python train.py --num_hidden_layers=8 --hidden_size=256 --num_attention_heads=4 --intermediate_size=704 --norm_place="pre" --qk_norm=false --tie_word_embeddings=false --parallel_block=false --init="uniform" --init_std_up=0.0375 --learning_rate=0.00107 --weight_decay=0.0 --warmup_steps=370 --schedule="cos" --doc_mask=false
MLP neurons of a small language model. Each row is named by its layer, matrix (down: output weights) and neuron, and shows model dimensions 0-255. Each number is 500 + 50 x the weight over its row's rms, rounded and kept within 0 to 999. Numbers have three digits each. A neuron's up and down rows have the sign that makes its largest values positive.
Before each neuron's rows, "fires before" lists the tokens most often just after its 100 highest values on Wikipedia text that the model never trained on. A number after a token or word is its count.

fires before: " |" 65, "–" 6, "ier" 4
L4.down203:530466501523547543502553478522521448478654533533507495501445467563372466483466419539545520463508481531601485542410610460489375464494467480561544509609468497569500467483584457526494381442465533560555523425551515377516563502535559440482575476575545475436493476490494519484449462590500507474480538566530579484495456463519474529375489591557512388577460503476454447462538463553442554535603549583489452522523456535484533418530482524414548489514508593484523438503481443481501486411576472575573551515443466514477491443536491428431470491550504575509514429494440511432504445522461416558496523456507404542555539478592548511500443543537466497458560462542506447448489525489484508383496498528498453491463544594555543480523494601543564536545572503563433545552525508540442592482508510

fires before: "2" 27, "1" 21, "3" 19, "4" 7
L4.down475:536484470584485460523454447559484411552538513484513527496499553451489558572513516529359518448414525533540478466560430433562532473435448520588420552495528387460441463502547407587510442509422501509434602524489591447517474581549547534481546418422486524545584519529481483583493474492454586494496515391421559394459526602493547502442490507536447570458508496502419472539485416403477477407355469433562512509405504489590543476596550514476520560503425542374507423474441600473616589452515494456505490471446485537507487501503566472478486499524447417427383453503469483534480494539461515503509506523553525412526444482518525495502525491520452478445552480537456451482499495443475466552427493463456517469535505464587505539618492460552491494463543477441458519496536460478486504530460463

fires before: "0" 16, "2" 14, "4" 11, "9" 9, "8" 8, "7" 8
L4.down191:491476453461476579529566551539558483501508505468456474469445563447454457513433541466484523520491456464569543495648484421456447515502436488463441517520463520472591499382428490473529498555523523555470454413574519592532497486529486499292429422431567460458522456572460403501424499517559592448499524604569539484537617526503478473530500474497544528392544515540539501411532510503538474469448453591519615535519541519528509509471553492613509533565527498473509462474505509504579499527515495457477549491504531521568463509481478507358506475519490515459485522492533488545516497550545536452483476517665463488461461523436522492437533470461423476502524497482414565478407555558481546402424473466563502483513485523530570514538559419477489536565488506508481612553536488545486488570468666

fires before: "ects" 15, "8" 15, "9" 11, "ory" 7, "am" 4, "1" 4
L4.down630:549506426513487480509494552490442419418456534548546534445526421531435497632469363434416446527461454536500456508484516546490436497500532524511438539446482617484476445547486338420522444581532488566366525574598501529605529457387489486412457542568623455478517459470578518526604473551506551465498493467466474544423433495586455505492573461472539503467549523518524498506506526569519490489468438469498421593480501490466581463521433467557456521528503437461572535444532487421404481499457473473442532577470542513502423512471454521501536487442489404502541581523568499452516469541528476505485460451482520452431474539509456535439557487422532466450450475432443478485555470548496448498431471515478430517505515502495437520486552497570537523480411509407554426539424508444585510418451575

fires before: " |" 46, "0" 7, "5" 7, "4" 5, "6" 5, "." 5
L4.down107:549438458567400578500563512417428537542682496420521476496532539539391551489474460433495519411538469481533487543742467536516470466468409503460460575446504566503526460467567511509486543474500490590452524482546461535496544505487431522415530477540543464507391510459539504499552506523522464469508395525509529497502601533535556497569509504512565512408501424506494483523494569486536495546494540492449463519514490487535437534436459452525530513556613518452461548428483547531486470525571514489425500455530469564524457508470507539468477464487558550495533566586542472535560492497568480474598520496504514506563456546488446495512487475434542534490522476487462647598471495548461512558567507489434502510519538526336493507541453488404426462571602506529465590424569525510451486483562571

fires before: " |" 34, "0" 17, "8" 5, "4" 5, "3" 5, "1" 5
L4.down449:498468488583563541483432444449431580555651533437498509435500450478503473381506461480507526434579544542510518496576545538500615602456449515529470527505470493498433517559531376428465520440428450486523505398442553513552500453503584426502501528515451459499503455490487510536489544498436437504517461503517498457592610540450564504453505528505510503554515400492476520568512497480596588525426524508516506534481482524349559573526519503548463530497417517515553489562517440449484535456478462418492435543475515522420500571492569473458497585442514546483409523592552485481561522421494521465520517512605474405439513476514424459499502548519472523435522396521559560517410586432394524553415481426483661483496502578476498534455491504446531550552449520445522461457439465490478463473518476

fires before: " " 26, "\n" 23, "-" 22, " |" 10, "|" 9
L4.down324:515475515479523505473474517567516532461616488593579469547523459450510510500604437494464453357534563458477465511707525507604508466539571476565407495517493488460513544481424586506546502505554481463460530498484364522527536438462519534541517509468454556538487518523616460497393459543500527525453512558500485475436499473534495452512415625493518465573477517451498490565466426517525438461515458469444421468515470455439484495586494489507523500500448533535516466516434565477541493491464547468520541501512525492536475592418583535626506459429552583486474497484471435534630442454560572415552459550597576484564502504542517538380514577431533487475511427513554492497482515558469489620447490465506457468572534502456519540550432592487499439501558472492490507461430502522473494615471538

fires before: "." 14, "1" 14, "0" 11, " place" 10, " |" 9, " in" 5
L4.down459:516473492498534455443565465438331494498457511502519520466492475567442564444497499521475597483515557521469473450474572536410423480415535526471510504377517491508520541479473535516444465436543530424519511491550465483480503415542635570359520492536449486577531461494561565505600462462419460512555446559588463558571534486549469516448516473492604544490533530558401511523468514457508466461547538602507439524594439488590603526476490468443486428499519500529522469490527588454541554477518444536541554455499458507554471545522444528376523541543479449491465406476479458436401529622554546435472501493445467487570503530480560634550508512524588456556485543504525484499461569503395540476484527472499483480485466491571504519523534556447493582430506469494458492469444461591540612438572529

fires before: "\n" 66, " He" 10, " In" 4
L4.down116:488465502573543519476544520397436484410583535509444474460487642529501547445427408485560481563512485595480468503414561536457428466384545585557494517566458422518472487418564550500460475476453511422468520469472596484555496510442491372409493546479429556506519529564529446479641421391466465500427564536457498494454456393497470522401465533520449606468491535442447442472539527502530564477507535550463474566551585497495533535504561485439473525442537448507416494500586471517450561461481473546594552579551451533457466497545439497465445518483480382559516520550501536517447497539542453479514524531586535476446526507508581473525535498449537457477529449549527424470544556468508492461496401549467507486523523460526526534525550493490442525595541480505423492513552637460493434580436522

fires before: "\n" 100
L4.down180:554387549522516511553461531528477568494546538588536506431442447553490519538453440473434491529561462438527505471638516567429601544615463506477458546510541561492468612492497555487443459446606460530437453570435441461569455479422574509486514566464442507467530520479524426505531542492472513544471523417506430440507494513483572443494566533588479396497472457443517471497490521526523533466395396454527413480436529551505515543481501426529482565516540445560443455491450554487542511481486515583442507488516448559446547491366610534469410485494477480403527500495484477507523453572513513504508562540599505477512512573514465511517479508408573526422585467519660471552452555562501516484449564563536410478506460430404524474503457417522464440552581475521462569530489539532492513452470569

fires before: "1" 26, "." 19, "3" 15, "2" 12, "5" 6, "0" 5
L4.down466:524492507512494532485454595537433523507517480529530476430547526573485472447556531535478467570545564473455432516641469507510533479496486571442467529523513528514612516542501480541555465562559460371421488476527464508569525547505451563540556585471470482532631513524514529453514544486552490557497575579543507545478674569497530441455508562501384574548494459479533506588575394507450424493488524482504457551505483460340515471485459365582505429435552463487443500404539456509475542501520477374508541523542475488489559525472524517485438576433547522509583511567549517445556572519548566581550540499538405510454539423488485441513529514508532547463487465487494565451519501505480506390514484478425533526572453555425473495432476467539510499591488443484578458473496573479553461604491513

fires before: "9" 22, "5" 11, "6" 10, "7" 10, "0" 9, "8" 7
L4.down645:459407479486524424493437474483476493509474483561439599437413538584429527425501461543451502510468481493493472575474519509492513499585446455567483526474388518445572393478508507593426452508410452554543582473488500454566495487532542506397470456388545449557505531565414518476581482563540471468450493476411593405503478505510523488444513544501531563405415444511555551453544543584502471476436521593538431479631561475470446457519536535475511473455490546558474456500495589521459552536517565420528527505560489427586481508412418466473540519509515564514497500456534416516477582520537522447538445516501484460529498465563565424415563584599511512502533474494432463574482558478531508525476496500432456536533486457581484588483415452484453459600546412523471512498484547538544460415386478

fires before: " |" 33, "." 12, "," 10, "6" 6, "%" 5, "0" 5
L4.down59:562482556563558562475467541525598564510609424425526485488517554469554571489451518483423500499513469582493511565499503489486406469507517413435417546508457470451561493506505421498549451529508453544537460488459516604481514478578499523488494438467483455565488517520487425532418449498514632541523480465431484504445628511432494464509506533478518464478498468534498534567499422528567481465492482490472555565461460540572359498481596380473565544547514464547472392489442476444433456484547514408533471429465526438479510427484507536513444546614534525571522558561489496609590484416572486497529552491450508542487525522459434551517486613476477498567462453482482557583467491529474541567516489580372509485581500584418520482544625468476441494489439567506565527598516566497508445521437483

fires before: "3" 27, "5" 22, "4" 17, "1" 10, "0" 9, "2" 7
L4.down221:553483523481455547549523590513537454537541548531549458476442521560409458471533435505498539501534467417565593535398495564487492508488515609592501541477509494448452505497548597523515414500534520467521517493542448479483500536561527452477479476628449427473551497566411505459424424559468576539504474448504538505496528499511452565484425563524558498446443408488534520533508523580457541514496489566462588568568553503498530546394427407523564462468557494372478541544428431591547481509434545595417512569540567543499487543459498441518462472540541517525497569491538475498520517454517542573509633450502475538487531535578327385501528483402434505555428531533388433467492453516527488466548466441608485561456513467552543502513541500509482513550435522488379494488518531528532492433525532

fires before: "\n" 31, " The" 13, " This" 6
L4.down40:512475454616584753492531582508493559445769464487473494467533578509483527470439505526526528523626499508524493471449523519513399460497537478518577561504455550566468473533534568494544479458489484563494510445524488488497542519527481410386542508517494514451438538562460525576490471442567516542531489518512601504494553529492535459442530492553442558495418482502519460494489538515507492472442518473441482534463488488582552504514474511467419467433495470528413471547491516544548491520381491488564487576552515600493399559462511505543465458511541471575536546509522395423463445460469459487559460509459478446553574475561492504539455502558441460525537507491487517478559596506529578517515480540515471473583500557448566552492502507529527462508444551443569532425565537488537519542527409

fires before: "\n" 67, "es" 7, "e" 4, "eat" 4
L4.down215:481499495516506533440515592577482457538606606439576589535523492449501478580514552556460473433568530506511531479665582449575447431490522507448400541456499522486476498459438570555448453466540526473533520480483436510516431494513499525568490427463382436478510464505532486603503513499578448481518362514594489485490611544485474527475568515591506422532451425426569571562411514508570420554547524404473431522510507547401471502488437520545461597433437464490502509487565480473458424544504537452448509427500502540470514503462507422616523452405549410455490512461570499475495482519487539488494491581558571430512454429560461499499428520440563460514481485488474468499459445436557510469475532459458538545635484511480533496537545476530538515508442478604458495455478422559497545519524455

fires before: "\n" 56, " " 24, " |" 7, " +" 5
L4.down25:480477450523480561460399555558513596400545476499502502518550521415492498410448473568534485503542528495512527616528492461581437440447500464576421511497467406501542460468513559510495477547430478488489473576429529454580540553543513518507496481502423527491536445485428523499504466502520510433469490483532502434458485575467508509478465617498443403468478502495416556611437502462488552477604492464439339485478482595497454554505459510569466499557521602410535468457500511449452529360437552446467554471412463516467438513416493399511592523509528488474537440467425461479514508540441505435464543563478602445517499440459479573535428517441551469468553478570464453428431529419480477357460482459517467512597456472542567489525525529517448453400455437486412487556560513465483534527497502

fires before: "\n" 24, "m" 18, "ome" 8, "sequ" 5
L4.down305:464480654562515536451486520513452448552625561490477524415494437453530443511458469466498517512519467540524482469601495433539482516446451491517497462502393473575514474569541612532531496461464488536481485543451425470434489515579487534445455435442515550496430484550599539535485458382426521462495492540467455423559521528465547505498527509507521517536433525435491536530505457466504565595546492535473412526541487545486522437550439531502488505496531483390514482518494444466523386467552462541512554496476385529495446600610455431553435430487611498541529475540432550456482436479451466463449541607571569527462502494439502516568579477474601508474548578516571445530493521534457477392608462483511570542667481462481532564519527524476492475531487499530467512427501587397435582500478472

fires before: "1" 25, "0" 24, "9" 22, "2" 5, "os" 4
L4.down430:465489495391549392516523486470484496502394518511506490507547571496521545518520483363507520533531445546479451372450476574525441513560487560487489445400523419519454521512511506483626464499539463507558489502563518585536529473462428436667427507533552576477470453378580423444455505412460453498462350431522465509558445376500477418560451515513445459539497538485514484465471546482467532566467421535431459576509519459482598451439475392483504485463460483497569442544490445533484458503443527482483470522588492482441492573470447506598455476520460551463537423446567490423484548550482553493526445504561389481475462534564540461512523563500518564479471529489518437518604479484517501453469524502442460526473610528533504426444480543471530520582541448418555517528496590481505509552490478

fires before: "″" 15, "°" 11, "." 11, "9" 10, "6" 8, "0" 8
L4.down34:530431520462463460446494561536443503525544421523511399449493606492449532536467564450465458545459572437572445519655525461472556554485555413551496493483500406543428448532539483550479587503419506516462473422393491575526462591501603542413411455498550490516420467628551500586530456522596487460521424550427554550515446526523392523564453503553538497509442463559497461444545481475593476458444481466542478538496535537486452542450453466455553425437493503471482529494515473443430468478501448428496545491466476519544513508537489482463570527513448494440460587436518587478588551580608471470531483504538588458616464483530464569556479485451483470491489478589537485520519625534509545518491502478468492589592482639475532495537462419448541454494456505468491493459502523492590500469527502

fires before: " |" 51, "–" 13, "0" 5
L4.down41:420533465458425545516434522542498463526594474459508443565415480482517402411370495449432525455513558511453512536484470575488461562520548513522451499425427569439465503619566446455416499544509538475491525499528473536503463475482553561412454452496514465575522464530476464512467562455533446530618490520448506463463548491515504510470485531461458463515552463420489497586595480573556525521575554538521473492550497430605486520521506537415494564516432554530535459498490495529504460537516544490515458611477471533572460462494509484570469655476541404482505508374409503509421454458421488568592508544522451410561427468537504452419505422627470490495393519454554456466423453502469462505524518528474476503478495601467388525526429478615514479448484557544484538469554552556557460459492558

fires before: "\n" 99
L4.down114:461424439454610589456456561521470560453568475498607417572427545423623580491464485577505478431618592468514494620428535454550507492443478384559490504490561523572503551491554602460447449547481466473525578483464461488490473506462468533472506432482469467524514566505458490462475507499518470403474467509418430469429565515398586515448502544467509473522511502458515482500434503454556459482555454483514456497521495540533440588463461569521531568508545551489557473520520585451450522469545504545496492563464569518454391418346535561526599406519523476475483556507494494478540506485442522510478502552469592439575463386529538466436448572480427467497481537491490525485461434452476487481450458432452503523562535566528498584525487515559409537449534495543511490506538418603561524456455552

fires before: " |" 20, "1" 14, "9" 12, "2" 5, "4" 4, " no" 4
L4.down682:506597513468414482478514565482584508318405532483560498577597519499524570429498462596475449464452540540451440491512477443446509480514519501556493496574458598568471465494449538512544526495476467436499446483554440473458548464423470538549444514492491426609457454519545499477559512428408481461498496579451583340535473455539567534487543501603511527511458473489540609515502622506478527465568549505420439499477586441492498516498505494534461485496445543495537527464450496510460450444490479528477468492574539472580502505584509426467489533468518504513432486472557502438464503511509590507415457429492459403418547463525519479544449473517585522589445505555507419328485520461527557453429458474445440451488575524468535491497544539441515515470545446583482460445456422580519544426457491

fires before: "\n" 42, " the" 5, ")" 4, "E" 4
L4.down128:467490615534537573499488463483408593521521451442572524515454506492429500467491503429490516505549560482501422505660486570473504493472522561516542455484492438550542485456532499479420508562586407462496524516510435586468526587485495529486557560499410481558457461486609474583566516461487526453565451557461524483477631463546559408517548505527493482485510451445372579488514473479480623470604571474405534536462635501545446515444489406523463547532503503505543529469527495556512515515543578455533566497596573445551441542491504515478460405559493445446542440539499489502545575464450551543517536520475514482629495565406461505441536536413544453498458500470563517484487452594529491498496460543524483437487544484399488496489439527516501456468588421439499546573449481559575503438490573

fires before: " |" 21, "." 16, "–" 8, "5" 8, "4" 4, "%" 4
L4.down440:470530464472485552431393539470465514405429463463573423509478560440547493419448479455452433476554505435442483552529579440523562468435522514553530358575415493477458530494433398537571541509496390459543373536472526442509533506517441436516433532501521605500525505506482553522493490549466482481524581505401439569431588497469601588566414529546551533545533454477495536575465519568527546432456497483394424503483503501471521510530521553536507411527508536449395425522513529387546542469546432479452527535524510602539443512479579480441524539498557526522443493545479454550487474516442466452422504429526581541515583552503550512548504450503430551568493543436491478489505544504458455460494513547488492566510496578508554592543456523468573560453519365492417579487512444488524491497471570

fires before: "0" 30, "9" 9, "3" 6, "6" 5, "," 4
L4.down3:480479564429571483546472504537519526577441494501513434604567510502475453444599532514493482569455523543436498457593492519527563473517492484474529471518473463508573541491420407493572460536478435522527453493612484590500524624506455526412511493462552488513514486609556442495481617495571533471486512534470436523554492553370562424528465493474581543477522476540520524455497443393522562399484463534455460520549519561464456561412486466508432488530435487468462535485513514459546585484549607442540490518569477525504445456593542442486531456563553530513507535461485451481450534530584453503492556488479525476460550501523531423553492563650479508592552581524484527563463483523508590511493537416456504496650568520400563574516527421546510519513517454437557427484591488510517581412430475

fires before: "2" 21, "1" 16, "0" 15, " |" 6, ":" 6
L4.down159:506443454502503607503401421510525478488497440518476502445478459490440412458532455476496505436556396471487428569398459484583545569415534539448501602566463576543453467493445452453547495531411545580536486546547488529532548549488506532452539439515508417450531489513567388540383525531474516493526515525444522518461584464465500434497463494486519456372512547582465515525492500368568503407475552570541478551439508499495604556496472593557493531430460502505462422534521500525498490482531543498521553547497463487571408535512429536551518446506459477489516494469455533496487486476364429508468548438499495527515449555479547483391487448507437481531519557547364453561533531564501546536572434407613530523405483515450443471552514402562548453530498640489511486470449480471465441506493536

fires before: " |" 53, "." 10, "0" 7, "9" 5, ")" 5, "1" 4
L4.down325:496450463563488544582529518582509483501524517483518545552433604530502498479452551399440480503504448491542513536415477521520486499486485452467542608395476529425477514474543487442522529463506517563517450511521461454522512506521499480477508385478493383538387554498541513508535554467546489494506547488512524504428532445513493537529453475646634381527462513538474487423541538392506564457536450446561490436449495445531469481520644465502545444384498515519559494487539479417460439513543527491513465508462519416513437514512391507584480525380475524396559512576559501457410449504501522507508504498467474533387547498506405490443445435462489383463415506527518502497504546416481622535553510406472563440445557574514456545484478488563444614452444498536453507463517461549523478597472467

fires before: "°" 27, "6" 13, "4" 11, "1" 10, "9" 10, "5" 9
L4.down225:533455590475522435465430498490535526501546510516512317552441540399516459430544499619606536550555478461551475567599453509609527497516434419462502522424485583578561525492498428537525427540460470585478536510517537450505462508544519453439489447570526432486532509493395488474480516520461486535513561442368602496506466476452528488497477448454473557451469438455510482456432520461449553476495574525515477461470580511507503573489429509573544453447519462517482537492463491463474602467549504513513565492529429577497542432432524404451571506449542537506462492491531489540548504464505469450488468461470490464502626516494468562354493623498381474489543535495490518528525529503471478521516440417526424479446485574523541558465514483460443414526528389453450411584495476495598439550500552

fires before: " |" 43, "\n" 16, "2" 8, " /" 6, "0" 5, " votes" 4
L4.down236:471503623520516501535498511453440403482593447503471441426483516504482517520480369471446559411503498589412379538546540529507468469485508486479575548467622469456526559554605541545529544467516527559501424512473477467509568560593479524464564465403510452584525513488523444467473459505491656410450483483550527401553556451541517386473479492478495507429479485483487486468477465514442465531506555578553506447539560551456504452532413509564468455497424534491464558476432455438504521486503501496479588556498493486467525478561528564531413414571394531488496484457538464545550452460492507506439537512455473487419443519568538473469568475605489447402364526547414542458500520467514509468573463529589559578591597504572562470446489390479536542488475481475469504495494499484472473465473443

fires before: "1" 35, "2" 23, "0" 16, "3" 12, "6" 5, "5" 4
L4.down469:411549521538430447514475437448397526444412423502607530565512526490407502474582598486478504462482488559495529495425547518555501422522585529554526516420487500505558523565440473537529439594511462495482485431451410580406535457445514489592486521562571499494558505379527482520490453467466563595407484513594467503461444456505533501564470578454431512523532480406538526549525516496520513460547485504430555468481527543411484540446433396529490522548449547487473432481532534510459425606462598493469569556608456532503452493481503611482413513506460509481470536575498473578547544480456509530466532434502500462459461524467506504533459555522487553505469489548562454584536552603491479550552505462516548400610514442517493581531412502580509371454549474456512492470518556556469597509533473

fires before: " |" 41, "–" 14, ";" 7, "+" 4
L4.down62:431473383500554460520498465522536532505449487524495605547438493566484561489618452426461490490572404566506563492568534453494556502544444563502561576514509472462518460456480491510585483475499472408439502419533576472558510590496558504403533415516458435525525489452486486461477521428472458441431447493487542429485597533478498496492502489491512485467498499574516426440536416479412496517531371561512495655444504596339635598437482516480453500455458507525450478488480483569536620467497537536544493582439556485498420492494532511456513498491490489513498576466466493473585506520542584474551587495494475431501480502527566520495547517500496423500434456474480510448491416474622594550575511531514522524511576539409459487482462539522541469496555429501481580563578452482585505460471458

fires before: "2" 42, "\n" 17, "1" 7, "3" 6, " " 6, "4" 5
L4.down644:562501473542445420595530515488479562489442610489489426506531490409483459500538503571493479521565503475453464402428519557475495525581541445554470529459455590537519528604435519565539497515519558521471514467473465463480491457425397518459526545490452480514425506448460546568507498551452488565521449557448509543553416466493489503415485546425474468574573533459523492562561529499560505504497593448506510549433458606416524472531457553419469542441470563604488551507458491539608490494542374427550475506594456460534548453515413522539470515571510538432491524566562541492507490518561556473528431473445541474503565428521395535484491381483570505515417472541589458489504367494571584477412458483509541539537499503586559406497529555514534451513454505384512482466612508597476518521495486

fires before: "0" 33, "1" 23, "2" 13, "9" 9
L4.down479:427518492457458547536446573521494415545525425453440404511409515497539473421566538445489476485504463576587467547553445542451601514586405488508547531452485483437459506465512499525476467509519539531476467524511499578478466473436522470476459381486483480476545524469501454433340501507538459406533427518476509456512593530528557539465533551404602508507529477544504486517547446487509517522508520480565474456470461520462538597489464570477443435523455657506507430557493407421449488522527452528433544536490515355415495604595518509495472522583601576455394542436559496581385492449481518471498531458576420484555423542513520453480479469495550529530471528457459461514485420472436491416474559450490485555574479455501510467543506475499531457443445500467535411410482540507557487597471522

fires before: "4" 24, "0" 14, "2" 14, "3" 13, "1" 7, "5" 6
L4.down427:435534483472498542547480442473502450431628522501463467566536556525400530485598530534512502461463518459541446475561484445416470527469454449499486498431442470588508472532504511514525424547418517489485477487495460516529576542503557424522511513545520461496494486597487474546333490527525616560496466472575614518468581503489486562562480458462537507477463436494433508560483571564475548553509516533450492573546514529566458484496403406479515495587511565416571533455479439474516475459356464505460575467522498515564484544521473472563505453491391531421463464461572513485526512497548506535437500546541492595554566482537435451483518544402519512499415492471470335468431419475544579489414494564570512492589392460528587476516478579439445584534416466555518535459486548472490463452477484

fires before: " |" 33, "–" 23, " place" 8, " round" 5, ")" 5
L4.down89:465482546537525436452464505560535461393538472561479545559428336485518538412535454482487513426511528547392485574376539429497473507494552446545403570507564518480478562484516484405536522497447527572553533504495487457481525565516508599443584466544533441465426540400373419447591422450483423416479412467407445451517496448482454523461493532443537358466447508504494516467466509458515504523586557425535481504449469518582482451522535419473537520486547475423529503428499460419460407466496465531496590450506477488520393516521556465481502482427490411490487447526406517463439463519529424531488504429408501574492557487488450604458512493586553497552506539473449555451413490486553564538526530477531510454508542447497493531456473486504497491555419478524426551500488532527538537442426509

fires before: " |" 74
L4.down290:466563480526480468511434474559497471474550411490453503473473491481387451543467546506494558436394442566497565465413506493520471500523526530487454551540517617445505417418572476497491529485393565555551481562518487487433526494513513529465523481555597412425518432378487451472511481512464490451542578426506475459511514502571459510529571568484506363479468630538510486452525579459464427534524441561528473488503447548599517480497508605540504482444447487462504526450506502506494477477480504490443501446531457423485519511582547451559514517477443600512543428424534407488385430502516478506557478494481537539462568489455438565499514531523585504576504494465410522468441433424471552481589479468440436492510367553455464547561588574508445524473361490513504541486564430463465595554472414

fires before: "\n" 33, " The" 16, " He" 13, " It" 7
L4.down547:535457473553578645454548533507477525408748522501496527468519536497444541481408391577492494608585477521464539476501525526514353470477545455512505473476468563567477455512550511480530464459459495501532478433473555427522556515502494444270457519523526534452559541576457519551576548462519500512512585506518503572474502522523484490471505539548447551479411566509517435562477558458498506428484571458480468495474451538505543474517551528523437513513507540523374474492512517588494532485446469395546522563488397577527484476471473506486489552475501439542511534551495517452469520550443416486528436530511525488533570442540479494480492450453466481490473430555557484421488551479519566492507426537505467566498466546481589467566503534538479438498503471453458458456476527354469493448478405

fires before: "-" 75, "\n" 25
L4.down274:511460481560550643399389524548566527428587454470540504515520520433498496434393562565512529542559520499572494484604517473560527555494503595533563512487480485504596596498570498445404528477511525444490474486473581437423490500480515397387533533498484525486523502597508496471522484421580421428519496473452398505479607583444501582453544533550495564481471574477530570499507531478441510514570529506524487508425480564523519459509542546488545600468478589503489472516503564507492560417487538505492447414386550467437495463479585544502536530509464462446404517436454584576529495501468553513457512516502508475610469484461610569541456486459467538474559485499498518482529395508463534501443473505417454514538569546577492580507435541462393569541541450483546434481489484517561515417492554

fires before: "\n" 48, "The" 14, "A" 4, "m" 4
L4.down493:507556458472508582543480470539439547423677533433426467461466487416436437509522545512502455500454433494474574472516480471518446498476588552503584486514391508600575433451573471413515422490493510563536452479468446522529518473523492513406425528478579566466442576502484464598514564554595498463455471515452547502498631609515523536510558495582419606531463518516512436509576539525527524555519493452572354506497462532521499527531432512485487581446501558484482585439469509496455465541540470486487492516536463511487516537533563581518437471522585497508506406544576540422495463530495523531510524602545555412435521438473479538569482521539527508527509430528550529574461498560540549463573482565478499542580350453440558489476527525514412450553542472493448415489439511452520526523472536

fires before: "-" 64, "\n" 16, "al" 5
L4.down418:566535561485476534501467565533542499538586403506491481544503483473541394566447531580621449571583547362445404533583482466594524531537474491464457455528522465474574599508572576554413560499419555520514506521484546499474519462523578440455547526476478559472477522508572572556488464437525428450544478442403474528488549489505543398486542614499466521477423525431421452481474491527540542497517493475517422485450461497461446457621515528465458558465423522504497469432457543444442468490466586504501555423459523489488543494444487491542584432465443519362366458483490539463558441539418543423519530572457597539503501410536481427427487482462505430487452418538472515453475492441487499479429470451481476585569535504551536535526452490508513549451451493557552445512472472458533451420449489

fires before: " |" 29, " place" 11, "." 7, ":" 6, "7" 5
L4.down464:502397520541407431548432591542488467634534502497522599585436455446537471459476468500497539492549522491538463551423527514578490470502531565480539576541500458501462563528541535594481538535413438502521525537576537449478514489604492498484487552475459520512461429518473532486554483503374489538342580461493525538599473507475464586495529564490516506502453527456449517451498526513500458553470498471539459500411452481532554484607459423471477449459482472566560528460551431409508418555620484536536517513511448431475515521597479518474492502367450505502499562424561507439420507476457437422495445476488406484532616552508509539511535413453454530485539513536513453543517523481547566533530576544605548458515520563498543578503615519461613498446462410474506514585556503452427529461508452

fires before: " |" 36, "ic" 7, "in" 6, "oted" 5
L4.down132:498461563568451562532538507489425538470558564521535495591517558405501526530426484470546620563488549517458527447509562494615531490550529423509530486563466541499508472472570415403469410522503486511532492589461474469376532511379426513477553477529441493508388514543414497480515527463637417478552569449487559455498605449503553499431547487534505417543522498552514418569474424437485478589529471514529537535480416568556521486553520491381571520509593527505463536498473485533581575570526582456501541471501554492517484484435515528509455449494446439500524542511544525499427451516489447477516494517526502481483564487544358535570519421407522394534582549493501508499461525523490486584451413459526488436466489533482417464475538486509556410467599534480605550531487510409519467496454474

fires before: " " 55, "7" 6, "6" 4
L4.down239:460503397535480458552552567520485496435624549469512451547544517510419481501539493605626486475448515524517496467456489498505495433503447465474441516432531453562473500468524510520485518490532576567532558508442480474523470534513469573530583463535383517396392482499466499430444502440479488436491424403424536553480420434485442469523487464364486502541467537521443556455487484510474574508545507578514442394577530614495490450467519543465502513540493504492514407510485496561547520548534415514608481497498441522512543495490483465507569476504437520445414501393487565536482496491445500388543563498469485515499552580489504431479548459582528499547452440455516405509378562470481401457533533514632479486586587497513486486490519517461487589557558442545555585558509479584455476560529622

fires before: " |" 34, " the" 18, ";" 5, "ming" 4, "m" 4
L4.down625:438469486472508602458486444452474567523681475506559505570407497489429522455477475486452431578514515565533588481681574545532500504450465570485501500490434570485599480494585540495546476557545486616532480466494426540582532503535529446516573374571411466525501399492519488538612452477487474466437524497509526504415579398479554575466486527503480563586552421530445586531583538474529561501528503412409474445482436445376459512430514519413460497480505469496508580445431503596436572518496541594512524475456535527580442490507483558532559517547573484471516455549511522500546579507529496493452516512476495468532501490539437534483577448435472524546478426476574437470505516489533535466491475562456496501517564543415506478453534508502424554445485458545509469437490504524457495521518496

fires before: "\n" 47, "-" 18, " " 7
L4.down327:521416512520496524532547506504371515396559492575578500555388523515519539516460531543535470524518505492478534554411492517532423477407441547602491484468515454595502506490497450516484472500528516547540532412536483404593464514449475469527491432524525500485491488524503464464523513433496408404510532536604486512402501499504478503455470561508389500494557491412540533442476519522518454432444474514462447453476436482543536568511508428454521544440500441477378498436580545489458595492457580436476560528474454450444492450492477543534427514570453471562418491556471442455584538484507521469531482539505504498421448388546573378660545492537530490450611527567463481487484525459513560459512486522515403516601500536500540423469400436516419521509505404463555471510547621487535442481500412

fires before: "4" 29, "5" 25, "6" 10, "7" 9
L4.down702:544461511493472553512524588427496483489571521494448529518508440597441547513521555574493527470321568471458449391463541564427490470548488405488432460522464490507446490518478435501552517456476553497476460473539395496483492521566503475473582539579513455416506449523506471405450443412493575512538522504503612478549620503543495568508521476359450441443541562442576524531580564547436533447535471587483547527479512500539477512554409494483455372543571516508517537526422491544448436487522495513549509525486570521540492557459530458497570552523495570510437397493500474462425472589453499509495488585575519538589542567543501506443488485518501492540452506453476474550395370490489483373444477440580509514473506562502540432482533510436498583473481465432424561525539541473467515499568554